config = dict(
    num_attention_heads=5,
    norm='layernorm',
    norm_place='pre',
    positions='learned',
    optimizer='muon',
    beta1=0.95,
    schedule='wsd',
)
MLP neurons of a small language model. Each row is named by its layer, matrix (up: input weights) and neuron, and shows model dimensions 32-287. Each number is 500 + 50 x the weight over its row's rms, rounded and kept within 0 to 999. Numbers have three digits each.
Before each neuron's rows, "fires after" lists the tokens most often just before its 100 highest values on Wikipedia text that the model never trained on.

fires after: "9", "0", "8", "1"
L8.up1347:623442473529529466523537535445496542584494510504448462414477532477572466563537515499510521475456475501513487575527564484510513515486427513498526487380550510542478456461519590494487542466430440461434529490411541551436455499551523477493557508492511464497409494559567443390399463591520529450540543489543461529456453462493535488463470522522440454564483462485495435501596471572615405465506443497504504558521534491385480538509467539468531600500507543546498444486579516445516453453470490387515478589497568558479441482481464522522458558523508468610558505442495494515489519469472483506542500415634433542607474485498470500533459516506532525580546472453505449523493488591434535561463488539492614558608498576462379450389490453477535563466406482471532431463533470492538532414500495

fires after: " ", " un", "s", " dis"
L5.up309:452470563587446481581609463493455597438446533468465525601494482469568498502490500539533496481446513511592487557449407554542554399472487524491515462493552529445562561452459441578473520459545463451525512494497472534550563548581504495442540525515537498481495411430437593499448462466504578463526559465599522463503528496473467536412497501553511483559567556488477385523437506498602481435552445554482454564413513486522457569548563516526440493533551626551541521492535509575552424444506522459524617499584484536461600466468496577495509473542496491542496497374502374482419470589549420527556546487438539508441535536467542392431500573518475617480477472514467513481479505541476438509601502590603475504489441424530481560501529518597433509445501472540550457574537494536469501567562574

fires after: " ", " ex", " dis", " in"
L4.up125:519535489446509469501589508449552519554503508481416400575482516502503488489473502443549487548391497523474603433495522573412452540450493488536592515505541501512484632529401482410406539450429546457423477557553489486548485589548484473508499474411447488415461516538548556590480500499495565479461449503583510503537454513427486519429511549503557559517542540496524503496517542473549476520397444451535526605489465554529451410499465459471442443510535551417478520608457511492522558500526546456623495467513582463467504488463503520522473486592424514523597527587464462436423424433521419509558511484564519553451495519545463524482616450552459537489549503431540562563507389563504394494583499433504523453577379465474511406561504572486448540397495535568483537484446450534452526553497446

fires after: "P", "S", "F", " S", "C", "K"
L4.up529:495481523389463474483452554507494528471437447423440544452542463600505467519504482469460445533405481545485446431508513523461488463482466488486481460462529488516476491597541478473465450428475530442477505459514511482513541545498422538529541517471527466538516488462561527535577555509490481501459557417587514462407553451500518533547438488472465474554424489543525596520574539452503525577484491491544497446600537574423423486475519578434426517530545416465601471543533419466535544457592532429537542557483576497573515578482448578452450438551522450497471529471452492544520583542437590425496476483556584510517419441501520519466439423527466548436515575491514593474538450472453559490593365532534517490455456541479502590491478502587496558550545491584487545468439499418527538560520500

fires after: "s", "S", " S", ".", "2"
L5.up681:540488494533519529481377543478550512472449491562477459512591407610482494513471459536505486590431438518382525436476458513451522410490532419526548413445518499549473562525483480499512490583549382466498499540522564540487493539507542502480467471502501554505415490496525437474526530472524540461514526437590508556486614471466545466511501513493431610552513611512487558489433448514553465471511470443471564502502524538491513509474583570428515612465535547467498541353489515465579436491538511594412527539482550471444582567529481567540529363456511451485586438470501623461517469493505518500452480443460501497503472461493391450422525474444466498566473499466442503487439520532503524521508448533533466520421485480537492487599479558547387471569410497500608483436538476498519532491536432

fires after: " ", " de", "s"
L5.up211:493527438518610586523448475485460598505456479361607518389461483480543567530470497539534527514465447528534517520527592439375505497539495575488570526516649529464602415436381535476419493498514503523383507491524570478451520486527488486536448510443476513515420495536547413533509487467513560544450444473496486559544482442519522534564457530580519576455516489478549505578543514465559518381557536580487421572543494541491482544477545540451511503466505604462600428444458537465511458410567492415556487504491530548482534394448523516547521584561357421517450527558499495454494427494521588550528531520532502479552400416512489491566475550496448421516444545542438543413474406491511498459381551523507509479432595423457548511614550513545481509531469492544550482347523504470509531531475491

fires after: "2", "s", ",", " "
L5.up1470:490501489449518544568515502473470536554453519486451537480476505473436458477462493545488522513570528501458504553491483451418522533483380543512543519499524532501516457463535524493496481466585543589563562605420561588501521471464542484492538470451490546462455510471455484474485506516473491478672499496556531509515471513517600566545436437549462506527615519552472537442488487541530396376501509521498500466504486536595470487456492511472656513584483510532479533449446498452498478507509617400540469446465491544529557520463478390475468500494503358375552504466510540562397443509493425455469581581488533494655457510499462390406504439480449459585512511547443464410508497511478476406533499442509407496442482424498475482481494481538544484561497493471519415438540601539495508512442394

fires after: " the", " a", " A", " by", "S", " to"
L7.up653:419462475478474550456491506532531531458559451506404425547490503480401440538582490623569464457599443494440430524575451502466541494499500496536518462569482462431469521485457505509518537527501468549504512552477512495523441468490507452527487535453605455487427395477487520488486432519445478519533448436528520470573478544549492419466500552518576477466465487563536509477527491505482516489516520624484417578451492454527559550545498424510486502427552508539538515563472522505508488484461461523591525477533505467519602466562454498491558490533422599493506524435503430579447558461567625429525505539502364455483497448513467476575519433615486505552502527498553517557480489474488484465434573447484488552478499509545575480459420486564488531542553484591620334560549569482482577487546528

fires after: " ", " un", "en", " I", "y", " E"
L7.up434:525572464574547493491505471560464497500500431458399424465526496558586476483492511467611502485539482514387498557494499436463523485471455648527483447500554468475486350521433603548446393473513508499476521501452455461470526479542455501474495480524408492572437557511488500550434487448557525460403484519448503482514458486595613506442506546522621533448589557492507388525525519427549505416557506569480586496457595429534522420566505565518583469514443520478443506500481490457537481459571468442495430538530448506379504525451489526562494572458512541529463515467593462490515544512544517490526521404516465459573449487527469499477553611486391440520464514504466475482505475437501425514503465604514475508595594537477493541485529531515579488474561495481641481500539552488640557504556438

fires after: "1", "8", " de", "7", " con"
L8.up163:456466479432565455494469516566395561495559443453467481453447471505572562582572502524530446466447431419504517544460503521501515473507387532480580518434542431553524495573472400506497494586444509554560517541567431498535492496450455350395511467526445442489450416461573463420509523471489549551510524472500444467454480535497415509579410529515602558529564518506580456476560415555510489482475498504487509595524478507531491477499587479478549602414532516480564518408410488456507494457583518504587472485445487447468444475463549578528494466421506471475465552518449580494517487481526529569525486515564560506602500435528429604515418576491567455459421423471525478460514423535433454590505514496581481553400457552460454510500503437535540525484518458441509505501565451466587626542493419